config.yaml
num_hidden_layers: 22
hidden_size: 256
num_attention_heads: 6
num_key_value_heads: 6
head_dim: 64
intermediate_size: 1024
vocab_size: 8192
hidden_act: "geglu"
norm: "layernorm"
norm_place: "pre"
norm_eps: 1e-05
positions: "rope"
rope_theta: 10000.0
rope_fraction: 0.25
qk_norm: false
attn_scale: 0.125
bias: "none"
tie_word_embeddings: true
parallel_block: false
init: "normal"
init_std_qkv: 0.0312
init_std_o: 0.00473
init_std_up: 0.0312
init_std_down: 0.00473
optimizer: "adamw"
learning_rate: 0.0011
beta1: 0.9
beta2: 0.98
weight_decay: 0.1
lr_head: 0.00714
max_grad_norm: 0.5
warmup_steps: 566
schedule: "wsd"
decay_fraction: 1.0
decay_shape: "linear"
final_lr_fraction: 0.0
batch_tokens: [32768, 65536]
max_seq_len: 256
doc_mask: false
train_tokens: 530400000
max_steps: 10910
dataset: "wikipedia_en"
MLP neurons of a small language model. Each row is named by its layer, matrix (gate and up: input weights) and neuron, and shows model dimensions 0-255. Each number is 128 + 32 x the weight over its row's rms, rounded and kept within 0 to 255. Numbers have three digits each. A neuron's up and down rows have the sign that makes its largest values positive.
After each neuron's rows, "fires on" lists the tokens most often at its 100 highest values on Wikipedia text that the model never trained on.

L18.gate620:127160128125085078091125115098125168107125185126087088138156105185151117147139164116141125089169096132096144175147046111126125097104149207123169190169082113144154132101160152150088192120143118107112131106143129133164161075166128108123104175124084127063144106131104126111154080133211159110103147134123095097136112120162161177083128102119110171053134100128119085086123101120152170128165162161205091166124191086165098108159146222149158082108136147107165130148126117098102136138092144080117114171102164113159110143089175147099155095108095129121162141066139073124140109089096062085096098145114134156123140176113123134111067148089078119111114140173118056174126125152129112169117144138107133060171123081099153175094142082126130192066134124108112120125123197156196099148126129
L18.up620:168142148130117143110111147067170044103067109129115101129113075164155138206114124137102076127185107150098153172147111148128174082115128097075165114083126056099110117157144109173079103140133115128088125076164077116133116114121123116116145171078145085159104085209138054166135117148124134099163098146136114094094099145138179143117123115099147117086197128127168111091076184050135183148125174123166074116130110093128125166129122100145120131132160142153090136031087137129100160101133153138196099116101092148127107142147089137116136046082154108154144128174117208145192134132177113111172149092136080131144138145092179175142142120136118121115186174127160118111090139184134169091096160113104162142132147152113095110126188134113143101149117124091062123143159140198147108107095154
fires on: " st", " gu", " graduated", "19", " with", " en"

L18.gate271:151148163109142169154139116098097083127127191150099173120130157088139072071116084120158141138127191156138112142095046090168079134127121116087152147086131137133131073154184117152185095117146101133163110114083164112067207194164124096120156100141160147102132170114146096036083104118096127111141126129137136152161134107166147147053176136150167142088127135193113103160115078093108102125211118151096081102142158121157090181057109107112113145119100116114182141144152080139202204101114164167105091114123127130159113165130172091063101137162149160117134109174173137161082073123133126131156126081134127109165097117111103042103117136128127092095139128161117148163112120143111133077081150171048081145140084110162101168118114127118122172070116163129108139128130154117160125168149141
L18.up271:119114108172091118143106104149142153116076140107120089170140135096141105084178120165193168131180112113150102072103119140109142115175113152150086145157134150142066135061152096119134115117119136123130159149126132130122094114141170139179190089157115097118092170148091146166203127094127162108165132095187068158110178085140123159158093165077164090110187127117130149149178110124111105158199161110184044158117104151145161078116167125122148081173135119232117126105110141088067157157088122092165116120120145182110128099172079112064062094121140141144117099122141162099075135098137172131105124060140121135137187186077144116112126197149104155114116111148147147081067105073069119149123161086151106104146101101108104073094134182122158141119101137139184116121138106121166100144163174
fires on: " ", "20", "–", "l", " |", "19"

L16.gate342:158138117144107167139132170159095156099111117123137128126153110088171162135157157094141146117083119150124085113095145048069169116140185120131124161118101098180126117155168172112168108160138157166142146101152147154091163087138092084082172111165203111085090090090130099148123121134143127157110110125130138185057183125124121168085144163158112139118167212186200105133158122126145144067124124128097111106142124179093159136092113127182201093191150166167132087074102081075095149166117139137158085085105139135173110107093178102141062130118187129140149110148075141096119100128087073119092103043145197105107063133083120090131115125137192106142105087139088076163106112124190164097098170108148123124107111117120143177138141077127141088149070149148134129121139114146138077089115146
L16.up342:105157157095114171051124075127025147082079182161120153082165133120164087120112089128132087128099170137101092144143135109098164204186160101122166111127070141146053143154129099121187149101109121129113160094144099148114118125136111128143129089181096161131100180146075069151096126132146152116080168125145122115186141095106194148109112161121138087131131085094102111101059158151124124133068199147143123151155140111139192118156098125154102159128101090070101060091096130181100156199074101121161103141079181118117116141094164107119116122161137133094151130125173127153126159087099148182129132063162168133170094155123142106147136162141106157125061153150130089125123133131099139116147106165124112100119096165136144179065144105103161096112147066171130157196188134170160139164124160
fires on: " s", "o", "u", "a", "ra"

L7.gate985:092093133077218090086156095151160148067130166170107140141107130118139154145108151094175124072140104128127078133178149101167118171103080133079091170138176110159185122120104123150169154167165141160147133173114166124123097180085111144191114119134142137145159101152092066166153133088120121123145115102164188074109103146107174135140125146150142083156086127138103075146123156085124155111116128126123175105174151147155130101158112103101124165123144173125101108138050123169099118050083159081114138141114140096118144113096137090098165105115064029070131148151158042155128178128149135126142119179110169166069151131189080140149134147154126120191124149166104102136155141147153055140129156118133096046111121113124044132153122122121158129091143101165124141159135133055095142154167086
L7.up985:070126131116146068146129141104109075129127098131164122133103187138088169119164156109141158150056155158203056136158079094109095167102123134151175149111097138107131077134142125113172095053118152076144150068107093120186123084104176135104153146063161124091122169065101089144138093099145119124157126056081158125154127170105142101174155081030116107117126111136159132108098143098164175139143164104099121098092150115164192098111188150132148090171107111167089168147108109128130111144156122148141137156129094160124185137123150145174162060106096113114121085098140128131164135105115101200137189111106104157121170110160092118146108140147111099106123123085094113140138182075111099137125137125193163121128160109130131106067139173108136136079184173110112143091124111211168055146179117
fires on: " |", " (", " |\n", ":", ","

L7.gate582:117138150104127112070115153140130138154190142147157150170121132081145147113159136101117146085142106139150140083117144177157190129120108202076152208129159131118124118145123118107106174101123080071143009074128080093115163159168125106169144098093134113204200104142081134123136133153084088123097158131126170167132130111123078116111149116106182091150050100102174118160140154169113120133198087154157090101146139132108093086138123144109098103091139136121097171101135126094111133176219112139128114137171160106112171170171133148103160135085126094114146082061101064194182170166132104094139159135138120087096113181119140099120154154102126105156197142171083140192135105115114130134135149098141113097115110152115114099137145142065122170142120169173109138160105134099082058148187114
L7.up582:119077206168094096167129142024135178108124125127147114163094123129099162131147176080122083207160129142193116137117074183134058123109106160172109133104135138150124078156110124181163165173085150151175148141115122184155087123146148190093151118148188108139138123136060133140122108126163130115149119129147148146101137190105106156094157086094105130113122121134136078151142103124135193151121146084091126143133185172183147113136134175145204116147104131200133144126116191174116143156159161148110138130127129110079119104104107121152126126061107152103127121181170118132150186082147170137092120101122091093099079098127078080156146115072167124055139118150064138135130139123097145134108062158136127142090084131186099171038061097175124112152130120135104144128161111162122131121106085
fires on: " |", ",", ":", "-"

L9.gate263:156112115192103125150129163126130178080154157088176086142099136117111081085106119145077137131109090116058159131128140198118084102221162111150130127136178097111190066162124138112118183130130108110092098134059118176105135126150151144102090139153157084114104078135131135135094152138142140149134110152164091155104127117131153208090113115143118123115199069095087100124120111138121104162127137131108082208186112172104104154168153175169103171060062113140122127106094112139105162140087137139130098130073089089122087114096075147145168147120152192113217164155093107177127157123137127143188157126082122109114091209135120132175104093167113128137135116125130131177160121176083062126116171137091140097160074084173165150131161120184178108117125129077160107127125117151126128155126078
L9.up263:102175144085178109105126143064107128126110080101138081118164143121127133138131129134149144147103125098074123149134166110106142080119132128081119116106167073122079156122180074168101086116105095157067141095160128130155152139157093115087115074124123124129119199075185177140155070127093131118170145100108100079092165120189139165103126159132136160156132135112090123132053162136101114137131090145121142140142128164210152094181112155126209168137120145134116133110129133100137127148112110129149175172096146088092197202180129171148122103171118169124139073148097146127110150157109104138149114110081086188125190142116127143130128077112153217105147120128154122140181130090226155080125101099097073071110097118196153136104210144134108106111108088116140130112133136215139087066132099
fires on: "i", "o", "a", "en"

L17.gate475:161095110141124139143179106097095074094177128216091144151087123162130144112116183119130132112161162160112164116108079143107103131145104097119119137169122149110123102172107121198126170117112138105120120105139121096124193093178099130168149159106108176080160091117103201151135096137136115090148126130100141096061113120151158188098175136113054101149159129149089100120131119083120159130071095111137122126161158056112134168108110078084132150165105085117148127090198082127193168108168130097137119126132128125153181144108153101085142099130043117124128149117143156144089162179104114088121061131147187087138116149120214152154061116125090126134124136122096084219058137158105173084139160152153164065158222091147118125082121141137089157144113098092140111110101123119065117124102134
L17.up475:141161019110072053109119142182143145147104167108118145099125118091124153133116111139128122131058110139109117094127126157128100038128181127146122109124101162140123186159126130080160141117161128153120190128101141127123097146117089158139089149117116132137176127205161094023128097134143150136082143118168143164166161148178101113120147088154084093165169151097095171150152130120150157086105128123081134094075220087123136117123102129132120075189117206169198130103158157126114155104118116133085102173128166145074129141177183102117085082087139095119189160193081129164121126143098138174157122141145167108110139106083172166153102098144151127158125079170111076130155124175133139121091127089094133168113121110210111108136133112058121115158140114120158135111157140094132109065157143
fires on: " G", "G", "g", " g"

L13.gate693:140140091129115124102139118193106116159136121152131161114110157111124115183129194149140155113170111170147150135107164137156129163137131140088133090187138090151168139142113087179105120131138114126135172079164101122129122088067180086141149200185110131093176049109147110132166135124160112111145120088179032072116078132083150148102147121083097136144140078129123118109136107129134208146117157114113121159113096126144133138133084134139120094044099097130125116111122070132177117127185137122088112133169150127183124165118111150201084050080124094086155064101101165103183194177103176086075146155110171155177101168118134192142109121130149081145093159122081175147138101167067184147166146183162132137117141092138096133129134182082138065136109108106097103126078106139109108123092158
L13.up693:146149140157154124056158132131198100138110136145125093150139128142173206121115174092151103068188169136145136100124142126160087070099185110142139186180122116110128112126152127142094104124159094088098192061185196125153140132145107123058141138101126170091185086170137130163129156107141074207135166078142092147099110136174108113166117078126093137098168085037194152103116123087101134142138178096155155164135101134146150169114144163133135166071139118155050119133141117101130159070136113102102095109104104116151128105070110182169128110114133126098098094136166139137125114073151102108113094183175097149136105028146145126118168104052135143138088121146150105192098113147119132184125148135064123115093155141147141087120124124099103106118185139112113085143129118120139127127053106
fires on: "G", "-g", "adu"

L16.gate229:132168151161174169164084074129132128102071124095093106175118139204106169113191149088085097138128167181203115113129104127159083140110093155115173105122132155094095109138150145073115142140121178096128109096111094148126165127210099066121145117064116118190148122114097168152168079158112145140139171112100110127181145094117150108148182161077140088110136169189129100177165126090142113129123160144112101139193141186104185096138174156083131109076136131112103163091155082182116120187078139142080144193085176101159065090097129110082122091132107097122154088118097105096131064126150106118125140104173076148129091123161150103111123179130167115136187100113133111129145127168146118131115164148105146077166169146192178084134154128086113126099076089102074110087129124130099127125155171
L16.up229:161141149047105138082192167141092138163148140121091140100108086131096108144151102143129113149200104172094137172145139177202121137111151084085178130092128116137126175156101170175137102173129137149091152176147120101133158140109081118104105138104127153177104189133119121129109128049138140081122114092115073108145141151145122078106126116105163111188102110163136184096137132150176157165133090119160172152151147111151116171180154076157108134110044093126157156206107120103137178087120134134121169159121079136105103151131152100158105068098181101134070063123079168142135139165125176156144183102098113096144174064155143097167145129095094077113145154178169111119150138152110092112105098152104139087186099082167151102134091181164130148045161144117152146090078074128116132168101100
fires on: "\n\n", " =\n\n", ")\n\n", " "

L16.gate674:092149116126100152114135132143115095144154114147090178167150143084148171111131141104128124076155149163115120128108137165125174084130134163143151156133094123159163133086132124083071131154091110151123123108094148124176151149128103097142082088137176180134093084128056151187084121125162140113089146100108116138146116133171087090091167120132166205140158094114139102116173098116195140145112132121081112145052130144089085077154110131154135164158193096176115141131099123133137127201114128103095110119095152124120074157092170157102193114167100097096159110020153140088163106158154120118051110115172164117116123135133160153097128206124050091101192122097069148079133158112150109094166173085099091104155153108151082156159063134097101155154075106136170106085143184121126113098085060
L16.up674:107130060102112115125138135183122137094159169138198125133226161086146140157055160085112103132123095118127102112141141118116182087138128143108188118126080093176132154082142136105169113117148151140146151172128136097090133129063110115090090133106072148106156138080069179077110126107137158129145147118132099141152088151133157103124152100163195139124115101108165146146159126075077119120172153134176156163159166114103112094126170112142155161140127108129135154096153179118125144190094186085108114134134174098100076175161146125126132105184086179128085169110146165098166120109105098102089105127142187152153124147047159143149150046062094092134167091163084104145102132090135163100179162122143072123113056091099165116126160125084114094147141123196106150079110154075073170153136075
fires on: " ", " br", "–", "19", "\n"

L18.gate748:067187168182064076177078128146084089076138155157074133129164136083059107121138116083179108133173180123135034166138132155146091146140103136080161132112157098125113094113135155156089160142073106158154143122122176087127163120123183133148123159075145141147207137095091148104169136114106129108096137125108131140071161162113133141083144120143115183096163135125131101119069076130125103088160150199126141178134166106178076131156108131100112170141160056158076153153135099113115144118145161166122095104101138118080155163153126110125151149128101130141177173063199113176148132140140109148093144111133182172161084102109110128096213101122140100078097141072072111175093135125130133072161164156135103109127072141100131161094092116120107141086109117166147109137142120217147125144137112
L18.up748:117108131095081113114086117144145104107126129151146132185149131122205115129144085131112160102212084103163137137091139121152123067204134174121100131152105055143100136130140094115117068128189180132121171090127138173141120125125147141147105096076113072114131123187150122119163110155144101129168107128097131123089151089195166163130189082081156128137103052112101119074149161124113126138065144114120150081143133097153056102085100200137154127138122146143157150097107111101159090153109103139057109131102178119138190110138123139109116147154131092118113102106188118117152189133122091119153166112155158106106115126093136129103100135129200053121157154146133099177097079098148185094175179101109115153216116170069172137192132113076159168153125127106114156105124166175172138110140203
fires on: "19", " en", " ord", " ", "\"", " It"

L9.gate280:100114125072099158136085155175154101169115158112176088121140139158163169152140111133079163176105078092123166168162129166134084124097116169118145105117116095184123139145118143125115150124138112142118123075091141075089145163153126130115127134118175145124146064145093158169056108167123087143210170109158094145161092127124117129111162047077133149108135070159124091119137150102187149122054133114068096164124162141155109108191130168144086142120159096132134142131117129143151136134138127163077078055137147134052137086087162100112152131108091164205122131080122178130187157101181160176115142120107075122128123101126120155115167123110127116067158158080097101170176155161120103076171176173152155171120185099150124142033076120135183143140142140117051147145097109095084123119137120
L9.up280:161080147103167185099152162104154113154118104164138096163187013139138154168165161090124167104109177150149083137122109166165130188096083157172129164084116099161153120162103118165120105105087085117155131148062110117108072138124104125147071107160084189060108095110110184135079061127141132083145109147146131116200111131160080146095112144085123133141084126153130105183136117128135123117136133181152166134190125142131189063170116157136118186142142096124104134162158097112167160084083175130155145122148141106165132107087119134127158073133103146138206098073118126117097157138090078149118134106100145077063109081115193158149150224127110109145134163163142160150104165120160143084150127136137159100112130101127103132050171128097122145107149106156096104136090153139091087092115117
fires on: ":", "-", "–", "aven", "under"

L16.gate666:099181116150132137175102106156145136161107180133122162117160161106082132132101137109133193119137154154171096141118115130119139113079162173119174128161141114149144127077132091102116125113187121119108113121070126137106163111205105116096074135119207139141135124093183119182145077079166176166128040126137097124094098179055115107112151124196182170146143143070151095088081050132182142107088117119116146136162119148094155110159126129142129143116125120171078112183128120120135154143092174139125131112122222165156180134115125071128120136083169171125155135097195128164171090116137157136075082144120106133110195095144086170127112156079062087113144162152168149058129173066142100103091130147161099180112161137134136084117168116102145144089131172137065139129118125117146144074153074
L16.up666:150146126095145155107088135175098110105130147144048139117126127074100170128118169121131074084130107136088122123149115134150104133127112109129120140182159124132128147091145143093102103117138150196170105162058181142115122069144121111111161131119190127143100147152129144122168132155146117157145117116137084153099132067068125111102102186167154159095101050134115188169160106204120160159107101080112202136143069103141119097145151122124148186042158071172147119135133168088145122129168194078091122116207127085115117045106168182159151153156126133183092094151131162139171071125063193135048105132106143164149124117115137112135179109138157155146127112163117105164077089140122108105157131197157117113117097123106138124109118100072099153126179089180139147085129096119149176075137102
fires on: "\n", ")\n", ")"

L9.gate911:129134108150095113146163166128085149115163130126124090093122139142084142134120136154154161102037149124075090168172145164110095134147109065207133126172180078161172097156134172131096138154095145119117115139091105115127153093155067127128119122110168104080181113098118123179096139134134124207152126084137050207149171155130128105173164137147134095121156109099084133129138081113132105107105120098115033117159137166094106105133137149162188133102047104127136131090108067107169174159083191147138145132102153113116179123151145151085159189107143098134117132171140103080117077164127111132140088121123160121128104172125086116157114085174101139099138102123180056076129127182209196132113159164105114076113154088135159113077134193109187147128108108144165123085133138090157107157156132
L9.up911:147111140065136103111120091205139102167051124146172091208132131146123115139089099143114074117140149100114136168161121117167133113168094141027180132122144111114137106140154100129138097160128114115140165128130186100118128134152137153140135106109102094103137111139162158114131085171033108086161167155141071107156126143155141119110095115092163103135129111139176144176124123129222091097114137050113204171165132204126108113125093141095147144117101130069205148144097091116131115136127133122171077133127150091138110132172116168118106072132148116091102112100166078175132076107115139109141143176143070118130140143124137166093188130157092140157074120179144141163116133204120182112089137158141113085132046097107115148147177196184150153135096142079086190141134094109124079156140132
fires on: "u", "a", "o", "ic", "on"

L2.gate266:119180081114171163151145130122122147100172157088109162141098152144213117095169137077122067135132104077125110121090107106200166132156084170138116134092136108158150146131116115112150188073112153162094093089165186120128190119135124120108101120175105142191118136108098111091093132115173163128099106090126145156158100111199097113127124119165106141097148088170140171110056116127157113101098103116109117150101159170131111136154130152142155089131124110128133190059161077131146132148094135091133188142125138057095120082138158077117145083140156104118150154172092067145099112119087138085116141139182139056157112122169150128126136184116117123181204133102075102115137128130079082184127153149181175102139161150144201103121129154154167132076091180097099119079066202170145127178142084
L2.up266:143096116126111165158136141105102144116076171095149137101084104167099148121141131139079168143141179089094125124187140150171136145140115118089176120125156087114078191073175108140118142106143091088123082134145123120106142080152141121110188125197101202147103096015123062116114129075145123084125185135165166177162114116176144099126130133157106154092105126157110159144055116142144165138082109138119127172159119141067149129143147081140187111131139071124113166116129129144129163167137091116108078132102141138127106094124099141152157163117125149124104120088100141130121139161079157153162110150181094098194155107207116053118093157101136182182167107096144104111154090139130079111109156163094145065143207123120129151151094085140119177052098112154070151043134151110156170129140167
fires on: " |\n", " =\n\n", "har"

L18.gate942:175121121197154165128062125116135131176162121148099151140145116086097160110107160150126174104106109121097126128035114099112157176156124192158094173129094100137165159097138168101136181108131116124115101119117165104124174134131108127145124134119187172174156092144137143126151125108192099111081097124140060152132156206106164064099166176138068137128131092143079151063128060126142117106130117115070142115156142144211142097066096132137096126127203082158080135089175119170145161154210096106116124130065115095104133127104091085133097150141147154101069135072143184093109109100134124145148153149139168178170165111106172127125115119131108165122130144136141153059095162140129221101109132084135146188147132106178156121078091087080137117125073138125145109158152092136127087092138114
L18.up942:161135146099184189118183146142120170118146121192092121125141124111104198146176150133129132143105149142139071136140110128072157137153134155129135132104175160158161130171102146161059134167112086094100103115084103125142127103119129154107086084124080110116115177150127135127118128102039144105099159091107119112114080157113106125092151088138162133095091146121085153163135104099179145179111138102112183169116132121132195114149111090125146166157177139078124098167099117146165126115108188200079166070137112146156150162105047120145109140160061081139105133129050102104087154130144200110196080164163136148109136132164165117113116103116162067160133070115099146125085126088165124071091187124115123120096087162134249144136104101096106135136145122110104155094136120128100047092093111
fires on: " s", " and", " f", " &", " j", ","

L9.gate808:156138115109127133116088123135162225085135147099115116141182110121100103117157120152171113122116088111104126118100138098137129124118139137143140170084096162177164144115085159132091123090157120073153143119099115118079167056130131127107087121128121128161149096150158138136132090114173124123091076114073152162107180150113139083124216158116108125155157178119117101167103052086111126103136090094149144123084090116161187142144091130227125186140177127133090102100159167133134127146168160143124101204098150171143104186104086104081076186104084134120148111129130096146147116104175141145143189098126091105080126116130092091105156151133080136134131126085146096084085108103109144146094185155162112132160179077133125180160145133089141132111065161105106069238110096128105093195153200
L9.up808:150133099091187116123135137127112073123090127057120134082179104113178106101143118162093140144156175118186096117121128181151109104110148126087114104085110191131138185135171153191173148097114143138167161116127118108107083147079120143106132137175080144110101149169095194116146131139128135118150216106044134203115172162107118177127143125080100100077106119135083098148106145131122123158100123169105143136156126109097189144178109182147152121144125143077125160137149164176128161152159110137131090103135121217145054149103134105141130114086144140144182179146138170100086122164119128145171144109102105122126137130089134092149121150114106163116080115157082107103097111155118074083108131132116113114122073061127164150157093033140119123118164112113074154139180010184105086133183124
fires on: " s", "le", "ans"

L17.gate843:094119118192170134169063135131109126110112142076147110143096124197172064136180169181145075117118115188145129143093154110111133154121198090127101186104092098130175139159136110092157201130149137155124105140090098138125179098127141115102107127194135164184119187150056130136150094166088121145133100134107119156108104074138086128126176150128141091187149119157117126114112103134191084088166127129157140127131148176089174110108124164142124153067137131159122092086117124099109115105120146129065116067099096143149095188069127121124124169126117135077151120124073106198126083119117027178141156083157090138141193126174107107071114135121106162108128127120105070143118162147081069198159118129093099115098089106132162165173168207128113132123161139128148105166107124126144099083158157
L17.up843:132148170146130114124144221090163128136130102080097159056088119084162111151130060138092123146157090135182112110131145159169137134126137152183142159098093140118118114168122165129158148108132104087142112082142074134118121108080093132179136104156081143154144153181206096138187149091078078090145141137122079201104197101154162086167149147116131105048181083136073091099149170086142170144124197119117125135075149126101116073101155082144085142147079168088121146116132145163133136176142129148099069096090133161128185095118089138147145121082167143091069194157131145104128157111064109140105114148130138137145140104125114160087113181185096147112117088145197137091113175173143134065111091146158121097132154096133117086143170104073182096094105103117119127106105122087156144169134129
fires on: " s", " det", "ime", " conv"

L7.gate645:156209077145114152189128088169112109080122103097147077115117139154100076137095135096146129164146123141133115165110117129138136127141132085124117175136125126119100173171149171096076112131148128137148072065133127136147137150164122155130040135105094162110151137111074114099075179158086162135158166134093079151084169170092146170109139074125088140172118164144127074111122100118088089177072114104119055139123132152179103106141111160214230153123161101132159138071134156148157127162063183160039131122125122070116181121053142172149122140098115085154171123129143142128087073132139126126128116117125134160126135136103160141156125103095144155088121102138134191119086162115134080099138097098157219097146155183116157181136097097133047151122122112097127113156141170158100110108137129
L7.up645:077122130150094159132153144130191129188073128140102148159180156094051140141103094176072142107051119154175128184120150112117082144113188131123161125145148138109165104167141112129091132092165135108148148180108079092120091119139150172135206174140120040129122118210097147147055101118126138110104141141096079144190127149178142076146128162151145118111092164126132095108169115153142163132106086127156068168071190154125102062143135128116128142119125085187141139148154183115123134143171109151128141090122147085154102107176167169097110132128143128139065106121099170157117112116112170135136157191121160078163100089160072093124156148061113132097108131124150147109108101119127099177077096154143103095128191134116139097104105137117111152178199161127071176143095136098167143082154068
fires on: " |", " least", "formed", "\\", "+"

L7.gate529:179179187163116155125183064112102140133133119131087142101122105120160151161060113098100156121164130089144189121178059124117119135209095127110148157139118060066117131122126140104108098157090092155116076060123156128085073131110119132165124092126092149162160161170107120086131144103092080154117139163113158200105139129090145134105170144111094108143123143166078140066067184130110099077185131127074139135155174136146127141137135148191113087158172119118146148092195081180141183090155108150097108172138136058145091123084133166126170139100139115099093130092142119142147140135139147086114189178065142092105104141130129094174167111104122073182102159101151114107133165099117111134156157046151121071152181156130098130126113155140116130155145105102104083168138046119092086106135119
L7.up529:027110098133127121165121150137106088183114162135123165091105140123127109128181086150148120193113136132138059130074093172177084078145094164107139154086107186162156061178186121189115144156152150100167104110048091142111170121148134157065154117136113084101121096102104082155094158100162172139142173069126134102150117174142158114163177112099129112095157086126171149162146113135150138138071156095137116153117147110175118067120163136101153210154150077146120150174117135124157131141184165056108097101119107128117092070119168107139117147134082085126133139145128130126145142091117078139162154121175130106096158137168179129132137140058090069120108136182094138152149117105104134154094114143100066083090073140120208081143109145139138174133147137175112173095111179132131111090178131
fires on: " |", "O"

L18.gate448:172128172142113149106127028132123100109113105146054124129135155112182116083151145093128144120142181156110117154135128090157171153134094118106077176139140112175117073098082098128154119163182163112176147112160122120116153097163117086122143137148137135199129122099126167100165094147188164107163140158132113183157196121150100130105048109107139084148158106173148138179148063101128132087121158115150165146122138120077106110155144124165114103103060126100183108136118055125127149101152141120104128138135102206081172169111158130088102180129197125130116114071129107181089101154097140133150068160135164082174100197086140113102109178122125165112098168139108113119079201148108178139120102135122084124155116131159086087122183169145113110146171132105064095067107158073102089100141179
L18.up448:104126181094127167111116123144147165072088140138152083152143180133133124193130151144157121092134073124120116200130097114180106094107142172110131114121142155136148182131147165155150195075154112111113161131160103084083110119170093080150088066133139160121128117143077150115176128129125127075094155078098083128125065170148162141149110138111138135117082108121080111121156144152194052192141099074176133133115147081135151177161060142079120122064157104134121096173093100143198110113184133078134080067086141115207113152057148083167142140145150109111084137139125095139152120127123118132150128115134146126159122101146141061105149135158064147081165132157182146144135135136144112138118125149134188121153165081064114182210131164088143109114084131194130143122144085192102104134156149
fires on: "-", " and", " s", "-p"

L13.gate822:153170113082157106191150081188085152118162055188065070136117120127150146155155123125127150093146104146134125118090107141182135114165121123190100150197080103085134141097119114125132115089121087167146153118142139134128105143101166112081129146093091070134209117179118108112175061195145096121139105131140109101095115106137120176118101126081081097166161181167097113082107125120123169091116112122139103103164123133128162168119110124141155128122082098149092092101124182092118127174136140089127117116147098135223141087118164191151095132090128202132092202123122123138089152143096119064115143212142148114139055128165131179070144148107155120180107174122158110121153156205096153099100105115135151135153170154172120112065128092156110153074127115095160127088111130196111124122152164
L13.up822:103099161166129087145110121190089098132160135150140086176069103130148174155205152082109157076079160140151168138159153145112124070149121167177076069112117134162110072081110133118183143094171126092121153124167109146110116142132143051169068154111107108078162155123182147104157115149135148142155134194101133097120138171144095114092123045081047078184095061152142162100126116060187119110165061091113149147113108124167151106118112140136163106134107122105125072135076130157157143083125167117146109154164135135093152131118097157095127148125133090113072143118156069123099106115054093164218145163116164107152109130124171119116133149083129143159113101113104135179135141133114149117058188137135109147106139127171138155152170147142144131143134155116177055139105112109098143160096193
fires on: "G", " G", " g", "g", "-g", "s"

L8.gate395:123131069158123124149156121151135094159140152103078133086136139061153138176135133114178080162094133135102159126135169100092103121182089148130173112097102110121113072102138095144109128136090113167126123110106122145114191182131097166164100095106151109066130116149151126135083152133157179172161116106153086154130124111061157151081173155203085102120151104127095135128197120173118143137105137129131084114136137127120186210106167095174181121183088131138138098082138134154068210177130144190119150086133136117087074151083110101088187148174125113143156092102165071135164101088124123129110148140060088178061077146119114185174113089102085064145148153157126155100174112103115131120129161096134072091090109124129173062163161126105099123100166169158084098165113137163120106141157174
L8.up395:133150170106100101105117165075150134150106153130108130130073105150128055168148135117150134107134097139098165167151138137124068129163190157076131142135187225110149104155134163164151126146176139171168180130161138123146080075126175132070118091104128087134108122117126103103146147093199117149137124135107121157166152150123110096139147161144137107079108138150198139115183151120026099158075115066083113137106160114155102132113152133134174132188193094140132103152124063062128104187120145112109118154108101087086092103121154169141148117119118102108124127069124060183186040070128128118174165073120158144093144138123113129101108075154142123160102145126108112203169112141121082211153155094140125137124103158098147167128132138091120172129109073143110112109059165120151158119155162
fires on: "O", " University", "T", " developed"

L7.gate72:118104146170196128178083165142126103107094102116149158101121054131063118019162122090175153126142171207084185165157115090138137086094145104162073119126105163094130095131131117155137156136187173120170071178159113114084166053137135121109099180143175198089172176123131110126093115078113179088126124107202104150135162106145120110129094153149115142103140157088091103076187081072080141149101148143065148088146144138118118095124118143143171132114144123188088142138145143123110118200092180120182088122079113138119122091118152110047152149070127139161133127096132157137102077113174113137131089148118138166118112131151099177111130118144061115122081095088173165152115177124148158094131124121120116165138108123109110097162169144120111146130145115106112103114130143076167172124092082
L7.up72:050127141101164120075096120069172169122085143122073148087147078042128081114125129141137117152101109218166159138089101188168156076149115137076158113116128090106082143091195159158134179166155157155140100144149139110172177134097137160119091128103138160186153131122095144124156121173186098151128128101155083131066138137131081055118122092103090103170168108146152115112131112124107089101093086131140131085125081126109134164149159114150144104088091100150092177164111119069142166112128152138194097167097120125136087147127135131161060138146124159135124162170108127236149095147119204134071149126154175141167080188119134116141127141156124140123095106090115113142115132134135103117160180143133141151117137141119191158113128089072115084123150146194096200124163176140180118147121097
fires on: "\n\n", "\n", ")\n\n", "ot"

L8.gate336:119141113125080106172133213139099091103139136119146145159146158194171148150140090108160137153137179129075164145107107083177091045190144119096092174154141156106144164153140087116137163171160159072118133108139137134088095102146159099109143109071088113083135114185110145130167113190088164126133111126119063070130134116135138129075108104136150144196177179156171115078083141150093184123135180056159145139121124158137138138142087151137130089144133087173083088089129115159135168125155160066144093106137133116156083167129070150082147088130075145091154156135080141176110124177149098114110162182149171150122096076180162120135123111122128057175144104103102115117116176156084141109217100159087070165101143103137122161153129182135153118079126155143160106121100081089104138090138120
L8.up336:143151119079144138124172123097114198115152110120180079136133098127095149117106089139158079138079171197158140084131117087117056096176090143117132097102160145113129123112105096105118201106168136139106135082175151158171095198081137094168151131125157142155162146083047129129185113123090128109152127128074132060091104111162147156087106155085146066093144150123138107106123120135157165107126104093082128176080182104077139124091105114170136103133085163143137117073136131154164178136140162124075132104180096127114172169142123132134129093197128125074116139082139134146136145167103158087107145129094194105153139107152177142150116122114171089142084199169084104175166117128108196120206083133087128115100142107108150096079142097142150140062085068153133117143174125169067118121080118
fires on: " G", "G", " C", "g"